MLP neurons of a small language model. Each row is named by its layer, matrix (down: output weights) and neuron, and shows model dimensions 32-223. Each number is 500 + 50 x the weight over its row's rms, rounded and kept within 0 to 999. Numbers have three digits each. A neuron's up and down rows have the sign that makes its largest values positive.
A block is one neuron, or neurons of one layer that tend to fire together. After each block is what it responds to, as a language model described it from the Wikipedia text at the highest values.

L2.down23:505413542445555474499496520555457496535544473605477465490512603506532492445500462553479578485525557478470551516441544504478437471562584595512506481505445559442487437483525464524421521481473543522510546512437551412422505508536473481529433478501434506485518528522448517448442546436423514556502439453549397419497453507488448511457617507533657516551415461483449537446513371517518462479428515530449482581549607487419372438451506522448462514455576599466471452440584470537552466563623474550386535451436475487475431527580582360504446449435479528617510546502410404528585504483478342520
L2.down92:437460414452499491493496460512478548448531412531488513532590475504478546409476457498467608457473551509497563519455472533387492487529464488536514456544472499491488435477544616479464438504524520516500624463438499493475556575440498496534416512424525482431533439463481519478444460508473545529485452575544495463494501514534471540505554452459564544529466465464512569510493509532508448557541510542444495541514574533512548453534531510508502500489541595526511481497504520472444448468557526704461461556387513516428492511547478497570506497519454464455518537508521458460468487510517448519
L2.down102:447465473482458464452529458488483592467497564397408413440563535424518490494400532452501521550523498462483597514477527564530512489476502470535486417578450540518540537499542540486424588523501488442566501474514493553540508498512423549418471492483449533523484432492477510565539490524538560523487562501529475528523566500511534502528523480440473510512464524545488502493501408506515607620515424409561487562504652503519570446457484511466549408545492535645527511495467536481508495470484492614541420565455419537519542496487434495525481454536514515417484554424471514485504584523444525464
L2.down132:468520481511519466552526501508526511504561388478538477523456487478470530499445445499450587435461524573422550492533483531424469457595437567498413498535502418486492521379473468472524455478475516491492512536508523507449466494535521519491545440521528523412531555502455638525427490502449472595521453540472428570452513552500562489530416496489631489508537470466538542507482497474412402559468479514568594588570555424448524520533520538550455438477423466528474448515487554625470465507586475537518484509417489529546506566495463572573478489507464519476383545483440395439443467574440481473
L2.down532:515538469445496480507454554466540487479506454503540471504517471503549504468456495505557539516490473539493650434455468508436408498517502487473557485502366580522447450499509596482522440586478504462508525489419568491547495446407406473520425491502467477508531465520485531502478479567560476469447412554472498488497496513548515548434524547445503483524454485533463567447543486487478546553504498457399558587510509498501479447489500604484466480498479501606596450518499460524517484431467502579540467527454535541497521453430477455512511488546529576473495489474522508496467496499544502453
L2.down657:482432413449470494440435463536586557521551470519458465481598476433472508471465608440507545541423579510544506421470487509380507508475547465531558523482467470462474497571428576396433409524435483478480463501421519544438491436462553484514416521489563571496489522496601495520478479537479527423462470515469459563493443440475454489540539487432542553542455510529437478481503506479471448551507466534490477564489516444480571590532551540524484572410477507436454508542432485560503404529486444599564485522414472559495474534465543492621490400472467449554406557611435404465524465504552479508
L2.down771:479517531489559473449452475468521527504511489597411528461485423520490507466537592514416565506454525470566531558536465452416449513554504466531521540590533553535516540524478565476510533519438595496590515457528425521456580531482461474513540549470459509476421411568547495481462470567549563499441437510554515473472459523484514517468422525485632471528510547513450454508510443520497463484467537473507581508468464543556485551474582497496483521495494502438505435557496485428495475542582493558473497404502470520519521575466494511478509516513479532443561473444491500494494434506516540533
L2.down894:547479553445467485566508551463484569468501495495504576535563534534448436561506478487424540599490523507566539467498412521431516461457508481496466613608444514538535459523474561408497522437534498490499536375414546362459495471515459439580417493450532501458579507531493456570460421544548568499418489452478542564418515479609422509481563546488537515482506448516461548573515525502439528567576516602412488455506535520448537473455506510534508527414558491533522476495546441514467485439545523518516603521468526549427565423509386477466487532484511494478435510498503550461468501577461465512
L2.down928:512446466502458613485469436494474474519510456417424490541590507447590528540450432425501615448505388484495561467432496581487527479517575433493539469522418533510504517588449560540399489547467401589499526498501484526536596521489434478518589549484466482454482432513516472528600533616546598486443571444475496416477435485562461492516454527488579491458466547507513496553435510446510467484535562378525495470510615453461474547462532578459500535451531535463444433491526464511537530657483617529561489475522531510422523510363438498496551537478493569391507600440468487490534508473638387481
L2.down937:592518468505567479483451480520458610445538478488555517471506510509519424511588472467570547467524531455404538446562502542519498555496513484549513448519552413479499466509516440498548591526513517535483483488455491522559498497463575388532505531533512525459484403587494552504405433556466601561521495553512417496494515491510506535485439443524512526493494487508556549558533438415524505471572446592518484507524509580508473483493482459558515543485548640458479459526527544468498523406402411576465413477542467548451564520514472621475526448590534521442450520444526535509568472498503497554
L2.down1019:508454480537485474543446510500456647600501510432503429500490454492493484390455515460531470415556463435511516433555473471503551486521456449505446490492499534492483526511576490420494522481503487553551596514388498549547456477521488464549464572482539519490571477478581513513538542501469509429359425560539541525572552499607548434484459507541502467540519515502558545483484522456479423498476530448514583441437383460497540447502500580600449442447434537528601509563540539499514552399489564477493537522485540561421539451517506518450440501520441538445407541521442541484547511547506447530
L2.down1048:466467370464492497460497503520533575423482465545495538511554493489471527472483524467431604512443515530526571526488494519420464500516494508551482541565440484457479445485545640465431441521518482529557592474416507448463533524527489479476429515459492573452525463507478492472455490485491523569498468539506450472489482533518479563523549479443546504516467490454478531542537480593461438554553496504455483536489558504520537480495544522457540533489560579569471509499507505455445447461505484691491451521418516508436523553514399492552504454561500509501449507515522448451478462554497512532
L2.down1172:444452470473414462423543505475542569391483450506546527504535457431441458436469497502409485505471483533559487540464469486372457414518511533527397496501544527486542481429518623488465452536445471445606460483464501500540576532573535584502392521491495492466471486526484551551511417491471459526468485536439490527490432514551497505555531475515485456494564577502501484522569460588397433494519513449553537517543570529508521513538518491458513586577498431497505492494543421580496521505501483614492520507406582486485492518584486573511437452522497429471528539438498418594493492518463439534
L2.down1250:441461395471460461505471514465446592489538447507434511474534446468485550461506511450515576490484490466537553485470510509439488496531465539548558440512483504485514428484556627391490480492453564578514578458409522459452454499486471464560510566489516551468566489507496547500459473527497519465403464629524437461505523521522485499477512410486538503543500403461477596585554495470470440576506463497458564546461583511503589409474544538537477477522547548548545482581573527528492537451469516691518459563408577505425575580523429522540447455520465513495415508509465469441503477517545470521
L2.down1396:439453488511557413431517467456465464449525466466468493522384541582473504398475543482502473381473524509586543537469443557409454379516536556572423401515452532416474535529556554427580476536508514570482635506411476533455471546514493536461470577479466501474533482470522592480478438445429532485420528514489528447529530540489546437467546469507507454522496439428483513494508449440531428465603514450513550550481517574502527461444517527514510399493524499527537489489531482541436569502525407485494553543476499475447493495517522524518451396520545574511492499431476483470490429536576475520
L2.down1778:502485389478483556497515454421527581445495451476403421497546542569379578534428549425550461523466521419503454432605556416432489475543419499504456518556393539562456451586568530539495543516476447383513548531417490575463557556564479553481404541491569473536467453480491544490511403494533507422433503491468534508522525527559565506461500566456490470552493465507458509539473440536464415511510532521501495440465571528499561373486520532576534523458454541540559568516514539494485512443516552566591463552514464560437432463539433522464552528520531486402507481647497503534528418486515451522
Description: Personal first names. First names or their word pieces opening a full personal name, often in tables, lists and credits, such as John, Edward, Karl(ijn).

L2.down350:502567385574494531500398531501542508514493537493488480572543494515410504546498534479499518471424501511550491515467479478480538527504488453549479465475484440532470538539528538484572485440522533493492469515531491578474489502503512467503435498529440503516553620514505523472440493528469541463555467509598524494511489492521576519536477525465504534529474510545451496528471436503586514509562448490637475487534509544540502523420490506451477550475552489625463504489474463485484529503560483484529431530541521481537518504455504517500529452531505429492567524537557548491456549480513506494
L2.down484:529466548427423534551459453467507501476410506472518520432484476554508521498517532500468510529515475532515538457450506478505511437508483453517458450522521549530493486529505436523575568549511387461466519452441523524495506541507428394513534539434539446534449541451461495505507459431525488483518483468534536568501524468481531488519482536506574563507473491504508489478522532432518504494465456486479535484588558558485520506519483537466437421546500477535504487484529524526483467467496497541597462519476504505521486435490476471450556562469512576533509455523520490467534461537539557483
L2.down670:455574507574414474509560505533540506496518512537524565435454462512454479526451580572395489468438497510584448466540496528479482407512424600485470510496505438500487559494566558501563419474436558425435485594433489538511500491501497505427501538488554601480492531513635541483507540506447664467498514465486505462515471490458538465508428476490524448476495601484567424565451532541436557543498544409539534574543505446512546475484593474583457530505510488480481449474548550563477449414554489494576442500486465463465442552508429403521508528488511530525458503539490495539478454420424424455
L2.down681:504433490481469504475536500491502583499617518465495531488544639516499507482485532473478513520480491540591439509477552469452519507527555500490499471503515459461474574564476464515487527558505458468486440514493472514535526483531460461562492513450507501472457535496494477483578517528485537475503444451532522457551528600469544444545451533517602569630551412513484487579443515373520443469470468459488500456477522470494522436543501543460433469510443583491501516565450488543524492527550494491536477534490540465510593433544455522546478500474473603490489525470549535562514526443494472588
L2.down730:420565444416552516446518568505462507358461541513399533545475578485452501547476571435448532453535491538572509397455527485519512481598456552451574518395487395555407475458439515500593581472437413572491459457486512464472498513541471448476356544567538500491451496425502553522579467425465503516486584480386419552503477414514514547521480507466514513535511540528485587425501375532431554466562609516493560479472504488486572471544490393508488440574497453495520426517411526470497539514525529560483523451471466606492485412538526522516518506550475462518483511496526424496468474436468538400
L2.down964:467450525541549537420524444524516546506483462435435411511426523462487437536538582431493559513652567555542538506513523527504421498523556489423465510498438589528489398464515551556398473480551387483567507463503501560400457425463428577568449539459506435542435538499500539526513505468582465529504507494503551480444492579536509510489487502546501485491457598544559432516484517555497525532558575499507576491511602504537386457588520430375449454515547486450486445537447472548509514476509535534542498488464432541494566519470469534530464553374520467529524452547495444519577432426544422546
L2.down976:456445463503455533491541511552525476461523554478496496467516557450467493531514522475498599522514519482499465486575425541516493482503508514475420479441529495490541440449467434508509536549464457505534541508453508441419484458544491460534495461454465472465504523537505425431498529522475569497478519471544469441515520482459549532546557533493545529603533496459494483485466523453486538542519485546548470502472523554514571492488510523502430481450473523575534506546465511481522508460500477492502575550510485474480505480471493517520532503490451483496486420466526470520499581511492485515
L2.down998:410503466547502544458522517486512499445510583480543561506505568515453525479482513486586463486464514523526565570510455472464521527540499495540502495561514464552450477421513487538444458498519501470521552444473483465477433582498473505513507573511539525531498577553530470468515432524518496475510466458528428454515438376473577592545486569479503479513476489575441513506450537427507394538459531469517479431469475522456493503486502479533562517384436533527481477562449502475494512544483490483579544523498574504482464548410504515516543536411526603473520491458474531448433502458458526438
L2.down1080:506548541508439511513609518479486505435554453529446461540486512523514467474513524495520591448525560600580508460482535605495452531469453488506528435547578442542464480468547511560515539458453467508467520453396537431460456519514507477490435588547471471506440437529451408534544541518552435484457396548479459446472503540515483647525505510441549515503486538530450529479490548444495557520494495444504473527504477575459464474530540415493490430410406523501476461519524420519498534495532524525574509569416547459555453434449508470517483473456541550479515454455509506494433478519506618411
L2.down1134:462526554529508525510594458507464513493536532491500519515507480509485467597438555470438566508517567468556510502516537528562419559485533515522505536474557490475437467487509510563546531597503497507393563439462573446477481526523438457494463462596509501486591467533501490554490529412560498523511476450509455488522557445496531443484486563520503451476509513485485554477529530513519507458482431433542459610579492498513479434529442472459460448474526497489487436514542489465477486549648535495507500484492471502448480477470464403485443458524404509479508505516550381481380535554540477494
L2.down1228:454433477466478466541521590460495531405506457478540515593517510518617446483492496552460523552433456499590538564470414440461540554475563535522523541484529451494508556471462517446513501457507508548451575607437569534522559470415564453441512495455514448525546515560474520516413531443546484481485446471539420572463442477426568473455480523498514504406475509523506513494426488516635501530528529509408481440524460469429619451449485507564469555492567515534497538430509552514532512556512428590498496501438506476498505643394557485480467453435539497474462461500491521536410505495448561513
L2.down1447:486505432478395577516544510529522500392491471522499571464529499653532331445453498522492432620474455437535438553497445432566490541431520635436418469531452460465597559503505461502505532440562521529521536551477499478447539472548484485560467443463487547544536563572476536557518577588507514575546463576567476617531480499516440470513508495495448541399516532445505518514563473498536543471484448570494407517507529513556563404457501509458530416437534539564421512540514551461462454544486475517497533492552554454491525493549508535512455438511431529580552488451482516483427538464494567483
L2.down1459:417550468499502545445548458458489510412570526528504547617498604546481456485492497476455570510547549474525534495508397520482532402474453482535462539543550421608505479480531489533534562451447512519597479464458488470506505465529538518418460543606417469487546498543511541554541473539467534503433464476523521513517467453477449555535505586469534478525567495510561459501457500381510510541484454587421368510523500507468504449446506532598516440390504475563486472477417506407545483516555457424467567487389531462473460545517459533501515539467553504513527449446502573483496494493563465476
L2.down1478:514519474526447418436515504428405455507486522435457480510555463461401500509599495507544502516550619526605418514529467507488483534476447540529556476419546439617417511537577480461409498515549506443505486437422496468386449513487492546550458612546495517500482575500420546560447484454421505527559529549429475480496466548483485489491537519458511478509446481470457470449540499508491392540490449415546488414487492524465391430481522423492444490451489469474540471505445480483517558469527590440458492501496477498516492510500482501521479557475539520467441509507463491540461473477455528474
L2.down1705:513520441501484533506558525511416493481535543504410481479558415498516565562570568465493518536507549441549497553472500526537546469527378554511503496449416510506529490471636418520585494493569447495527529409406562572442530483481594572465550638554465601488486481560547499553490428539456454536613514467527582493519490377492537558467484383537524510484480515562450427511525459437509455560524534442528560480528529456579431568605499394487425474497539460512493529534499533485526507409373512406497496481457470590498543423440572588539535548512523545518476513470417479501532466555521537488
L2.down1871:445529489505505440466532473458393570438465449524503532523496485440514527582482451379583574476552556617487459516527499509412599435502438465571446509499467495543464464548505449540424439500522501585448516462489445477492553433457469491447602615504509506568409512543517566474433479475511396520481580539419522466476504476496477521521473478501526533503472494477482517529484532482498483525475481525581511437537557502497497475494512537497434479488591487528419463518455544476510490477489505492546514515483522558487541464520505499522515568423548525638507383539493526556497510543469545480
Description: Buildings and places nouns. Nouns for buildings, sites and roads, either generic or ending a proper name, such as hotel, building, facility, Road, Drive, courtyard.

L2.down83:459516490485504516464489495545506532508453465562451530482478503468442503487489463539502544528537559576523587540500529501566524504522438426568473447444509440464489484525525614518479448557514579495512541532523522437447554474485462505526491539501514486502553518472521458432529585458557459528529498526589463542486524468522490511477537497464481500516507573500526521494507491508560382517448528546539484489487471469564471516474504476578472477507473490446485543521452474477474557527401510531461459528467522483473539473550498458472554489541469451492471429571519493527473563557524595588
L2.down413:471438514467482495400466469537492458456469504511499486562529455487493491544499538578428510472487493598497449501589440467537528499509455492486404468479484453555496501459397425462488594402489469472528527481480526358494485498497496462516449533532584497434602496465539559508467586539460625461446541486404489402482494466402535558508444402568543581519589478560561509535453594488457486498462462518496517606469496448454502561528511548547495539557519420488477587473484495510471455480481481407517457496484526409477481468551471531436480538442497493416524541534437528497551383438528599426
L2.down477:494508507540541525440516415540547539475588568518539519551454482492445537611490507505465548410493488543534513470486425464454562482494483400453476491526568474502537431507489551485514457450450477520535497398579517481582500463498563464481581519481431521416498495529537411560526414525525500444397499434537532589501581469421482547394553536459563535453566492427493550520498450450578471499481500461440489468458502460457507478516531619458554547456476469528390489562492451470548581489496450459450527540484574435495539547480509561408463556466519521429445484489539587484561560465549436512
L2.down719:483462454516493450548530601502506437343481516512470539549548599502436574473488434508496500520452482520555463541478498443491588511459488393543500480472486534526464521613515551525462549505411488426531494508497600452442504520511525554471480560496446418527481512483520520461438522496520507492442502485535510472465443517493525588499532549487522427556513474448506476497462583450509478510561447522482462531522513541441513520441445524474445470542516532518503488438474474509528538490496537434519503625522479514558535482438467530584480492505506484492470549497487466476477517528496499520
L2.down774:505445527552470514512402545479446535529497533558514391489485477499390532526480490543554474464556468542469506465499542518459549547497495401588409561473496473512481426464519542494425464542538456505474468511474553517496429496546456544478511549579473521463473558388483489506603510422526465506450511542432431459503525475509539528472508482535532534383523485541526490471471535501467530521542510463379502479501511531486448537471450606528509545483422499480464518519499505449512492537476547514487470554541462514486521547465459559549378441515550501586430411535500433460461495480452518482
L2.down1024:513456472472481552538514466531548506544544516506467514498481521499487539514476523511581452525495501478406453481442563511425521484433547568490494389433561518500463467509439490504448464587567502491518399478510547525537449484454491469498477478475452542472484498473552468495479531595509471505485443438473431569491523475471583479544445602490506501502471450550500431534564472457508488508451567469474480406526397470572506507502416544550558454577484451536524498506528465424471490429489548571540586586496554476482494487536563500439543426584482551454530442467450561533481529553478449512
L2.down1128:488499559485576522479514437495512519487459472546505454567546526562386563505525453482542455439431532476481601556544489485584413527489391482555501506505438511479451409506435545501449439460532504549508488447436536516547537485535485609499497571508477556467543457496554598494498551457494459598470564456555435523473531495455469492559535495494484489437579533474443477507396477517518378545484510582504438487498558489579466555521507475533521479565447520587528497445526461570502546571421477518560581532520512538467478508507414467487511569507523488477495459554460475513531451529580557499
L2.down1474:586535494474565552390522489600452507473523388519470444534562525524500417467448469513436471423602499522523495436523542448457506528483475510489531546550493522496510538524488415455468421493517473515465433545440473499529551436458440542560425479466523462465544469438438514546558583487618445494511533547475580454451489485511481494448501575419531447459471492490547533528472516460527506512548479487456420492500387517520407406438531533463575571541528477515424583504447485567516601562507495519529530454489452528436580534414467537482516489428539539516521445526515524518440417452498527520
L2.down1559:447534500450509471527528515481556476465380484544559424509520530501584561519467494593489444506449447502494521493447562512482592539541496413510553475566426508523497520518456492481614444497420495418436455586512478522526527532473474558560547459548544479474570517474546480460473501495523559503463547490477484492436498544556481570535510526524472469510448501534442518506520518525513583518540501482374477515609456502499509442541487533558489481368560433555569627522494434494499449443437473547483553453565475600517376525527591509497537568475498486411479440544502523529524574551518551489
L2.down1654:499514424550512468536470473455496429576640502503497526391501554477607538415413514495445519535431426473606587421535623545521450473545469596492558527514454517421564395484526566569550488548501549492547490504404503535603540505503429459441491442396464425483506544558433505561524510610495504513485546506541492481466481561497465408456476561531493531500545428480438457464540528511479581516514580454470569549552464505579557489496477564458471547536610482487609454483463415495571511575440509437452536514426568505430625458415477579467531477440527518534566489441452456586488477412559504423
L2.down1666:494519512541478511454539448481596566479446503535473461553597547548561628448487508485536500507553609498461526521615446497498492471560399545590540521504376471431508485564480528492431447503480509489564397467455548514459550574553521582475493577370540584617514442529533504459465555477535439552433476498466520549484547486571513614505543553447433607520470615463513494525505467521575449561451628598463497469475538523518477510458479523478499408572538502583522582611467519560496443519493430450468593521392505519474483569519468438571494403515493427529461380548535533524541490473476494474
L2.down1677:541473554464483528473547517504509472448539474571516459507521525531471484453552491446549444475527447516488515448571472488544521510490465496487548525543505456473516482479481511465475464437473509501581432481462459533485505553544485515434485474466449535540504457500484504581484479537546519489467543449571465466550450493500505543463580454512486555423557515368510609518481496526504535489477595495537564525484512495551490461544521536607465514513478400501431501533430434459470461526527538569497446497413474552458499501570468480439490486485519517502475455555576586622596524476510517462
L2.down1750:511520604556520501461528433547523534455467523453469504534519485468470512462491507520588526502526470502498592580442451499432479516488472512539567470420503453430412432483470499519473439439518426499481457486458419491425505471511487459499555507554403513518529507516580536449526465442473517460508437422428396429497445518478523528596589538554434561523539513494439481460583489480455528529512527475494496557537601507526464546518449463515442513531482480546580520483419486467485534434511516541406516612439516518473507536542466416520555523502499463477467545512575414492527535459464528486
L2.down1769:431464454515493461496407431583414492532485494427515466494473431438516495477513524430515450491496517469447503444490481496475464437507490448413509497515549479480487489388566493518493493511493492479528520439495575570438521548531522511443537534443550477494513501549472455464423537516485532441499488538527522511487491583503531585515530489514476511574566485537543430474574490481505436554514521511581511479440552403477465524502544480580523560482502528436502430546459492562455509495561510565439481574437557508430516507512654484553475582565473537495504558496398497453533513500465501519
L2.down2032:509453537537547522469385498473510577435520539505529529476561463482469570458500496619511537506457540417456567481506469522530560578537541440500515516572534488524523462505454568436473553534433423479506549512527590460391579510532540444481524496534464501514526480479445498530495579557574541514505445491464515516561551493526522444509487547529487514510462464586534522465302520560472425510494485403509497559506592441554556491483505466470540557515473449571493464480454488527400512555501633494475405554437499633528548509486524541460527516523517500477444614431486524425493499577472409423
L2.down2033:498519467477470588470533603536533571549544563545658493504597515444514443469509523503583593542501422502471477499462469457479530445495508528544524497484480547505464463390438550476496556573482448486481418442439497512511554523336538442505511463549493493542520424435469481483474489559578508548496446541433501455363425375490542535464404519511515396490397454541548531538574448418482484553516417455421386509467450439554485419506448490441421541464575481456461612504476524483428529480447557447520487553392487529486485460462446481541517410591505510489470500455447532472513370549502494527
Description: Name-initial word fragments. Opening subword piece of a word split into several tokens, mostly personal names in tables or lists, such as Ma(o), Ca(itlin), Ba(umrtová), and occasionally ordinary words like van(ishes) or er(upted).

L3.down332:519414510506456508509467543537517563449449585552489488349547556606576428494442501565504512526540486522529521544485492513558531513572416466554497533512472465477536500473545576388422525489435595505526461512453542440521477494547545414489510518507419467443514516503467458481522569491474529510409553519505566492546550459467571558579446496398509562488471469505484415460508510496460477493497524541423418511447438509505532542531471470566490495504493436518568548495535462526498479479467547395533526527440473523452507497501571598517429670548497520467438509474513536479471527582443470499
L3.down765:557491494457523544476422516462503501510392538469421561280473476450523431534456499485461451533512522570516469489543474580484514609514520474503504528577458464527524470520514500562418509563459476504486499550461426424538501538470508482580494501510487505441583503524505437469519495547553531522524501508559510497452500464501592502616495381396547454485518460515530473565542444453490530525512497524546395484470492481530449522529462617505477456490560567416485596541586460534371584528526490546519456519536544495510492529477420392531488778578547399528488496412529481500398444514435475507
L3.down1419:452548464577570466542481504493570496464422482495504431217587475519514447479509488571473486468565467495529426474595521551546453454485492504541491359577487525494441459481519555511471421549560505395556429528514478537521471551523497473494434560418510438530483590509486483500494531544540550406453510499539509486584550562582574513530571476436405510547575462540508451452480431535491570485419493497514542511492413512489547509498561643507536453552469563558449565563517559501439453479533520450513542533473465490504531537469410530525507665503500427461468524567483481550478431547443521482
L3.down1540:516517539482464529565487483509496545525477524508488474319541610541481384442468454555488471483510484507502507509520418542518440471527453513549495449507547433396527509592531522479497562406472517457419484549476540518472536435577480458516444443526412572558504457463601487473532511522582490504447528433577490380393483531456525558521484507334465497465505527484493450459479539535523536506515436566453525466479457534531478589496520593523600505445449548493528470565443459476568465611495522433508530526464545606572473570450478494474484688507510492583448511400496533486548543556538483498
Description: Split-word opening fragments. Short first pieces of words broken into subword chunks, mostly capitalized syllables opening names (Ha-as, Ma-o, La-udenbach), also bi-ased, digits.

L3.down1011:525508504471480500522542456438533529451461529572562470212556402465487395424466518431384584510539471465484550606448462520467527459472513506443510424555520488608474469469559571517499461588423483536511509428495455530551478467447518465475432587522460515528472485507422492529546509493482573528457412462531512473531518454443503484533504398378481560516491443506506589462536532480480563496562551572479443462496486496455504400537577611504415502433507514537506551504528513505428478475483530525497573567461577456451406495574452577504504775516501463497545540512411472469521504469522566536
L3.down1092:505490427451509462466562494448492531531564458475479422170547488533423551443489434466448593451505551454489538525495479531454499451529517489495508522587472520530513411503476587504432414507434468513553505537421501492505514544462468499531434548466485517522516480489460511511529494517504488511443496493459483481498499534480495533518494540379559545535479486456447568481477468578553505588579477623444463488508581554500563415503576531519503519551538499581558471489507529467497469448488498579538505542442515488433507537539463501535442803568502487505480514501441447466516449501491533520
L3.down1285:517488457474517523431550512507454571523495461546570515066463473462454450431536471455456632575455498471553549491488483503454473549533508508511507509500459498503476415507497517482467488471527511521507523447488467504498465520470493484428465514424504505449567494530435526459469514515482551528473453584451430488535510495481465502535544455378520532452536507482490509523518429520470523529498523715448478481522547592489491467491554488461434505488541505531526541468529560492520456481498480527471515491474530471474499517515468552551471940488553493486473519473540466475474466464512519541
L3.down1824:526462456435552558465510490458455539525478434509520538192523486490495500464472458493505573490515479466506595485488530522419451462556523506533482513454476511462528510481501584491513435546462528514496552370446539453501518555400482459485471516455497512472514481522473520523488465551495544506484400559510463511498527506503535545476555484413511511565501492573551540428534487498476500500572484681479520499588548448567495511514470560461492565505524536538552420577522513483515544423506483489422468525369534500446493520523490454524556826508506503464532506485443422513464463508454465491
Description: First names in lists. Personal first names (or their first piece) opening a full name in lists, tables, cast and credit lines, e.g. Steve, Marc, Werner.

L5.down716:537440481411574430476480502426479509547470505548461533512524413430545491562526476544495515585392480555517464479487644467470431576512411522493517442493524509386521574512518620502505507462532488520512526483539520485526441480501477494562531508489562505483550507426547537483552500488478501494455528514423473433498431533486442547495459445558458541503520523484503473499584492519410565465456576407498539476475541374607457515565548556597531530559437519501515531504585469531513535537468589510436536498558502480374515482476462549503464486568514463511436435483484536509532446541462530472
Description: Inside personal names. Word-piece tokens that finish or continue a person's first or middle name, often just before a surname, as in Fél-ix, Mar-iano, Valdem-ar, Luká-š.

L5.down1742:500542498496475523463514496481519412514467527522510506508545532488538485506450506422443490457467465516492502528503524546520492476501554546503513521503478499471516476483466514506505491494507518497483502492506564460459499546499510466426473468489472487476509502528477545476513510444517514463516488541471458500513475528514497536515518490537516536434520556487520550453539493526481516507493489507445505545527526439521536554540514449486474497537494509489543508544492449580541480476564532449535515497504484491480485535530549539495517483551464493506503484476464505493490563472505537533
Description: Start of proper names. First or middle subword pieces of personal and place names, often in tables or lists, such as Ma in Maury, Dw in Dwight, Ni in Niall.

L3.down579:553511604542436538526601441513494592444543484529522527346551598500482495545580522491566500551559510493509605469486477579592497499494450535571509522518513416460475500527450485403501488435461496459462551467438659510464454574510431459503500451497562449524506490466475449446485581472442418446464561578509437468584478546464496483513476480518522589549515469456526517544580541450500625516474587380478535445489489495468494518551529410517396500532562511498488533469550580466442488526597583523500467532516446531465468498521523445485460631462498522500411430543438376480530457481404517456
L3.down1060:485464529543425528483469505469475419484463415431393416141512456567522469517406459372584482506475488537564480470549525500469546525503560458409578579483498514506530437511430451533527499440508493515459505500527536578488481476524419489461517551512486526543412497530589434480462484460521465547492518452519474442473494615532538502462492463455574484469431567443509513484466477517516451601473554277516486513482506485591481537481495431482499495637548522470534518457505488530456453477603524554522508473511464533514492453430490517498512842499482521517502445502465511545549522518497532486
L3.down1394:504502536486462559490580482437528500525528461488489508321561465486529525499418491477464525530556525429517552501484504541502482502502509512514419507470502497451505476494426470615468545449571471551399413521496528509494516482411444495387569538525505618462541566487545464484502541475563485510511445486436512468538456535481511456462422517469467504516534530446450574444474566485445485521413553348488455528473491606474599497472482462540439487497521500570554497528453511591482459476514541496451570535575541450501578570511432485435510604514446501510535426472465517534421512424503501414
L3.down1953:454570526506489518480459471513478489437548538557451523255449579523452518576512478444540581430558565594465591534432452551509530439444449483493468506478431462482471413559489483593557509567596437564492481481478542439490458553520395487480490555547498505471401514496499455515479524474597467522507580554493482553514422510502436490463446515435458507488498613412454527474549542453536480527548510364574491441392476601449404491582469468552482465523509462461510473528460631456474507534580548509459506461481446473492503445447515486484453726481492409532523454428469424502411407476444429464
Description: Institution name heads. Final generic head word that closes a multiword proper name of a place, body or organization, such as Golf Club, Coogee Hotel, Technical University.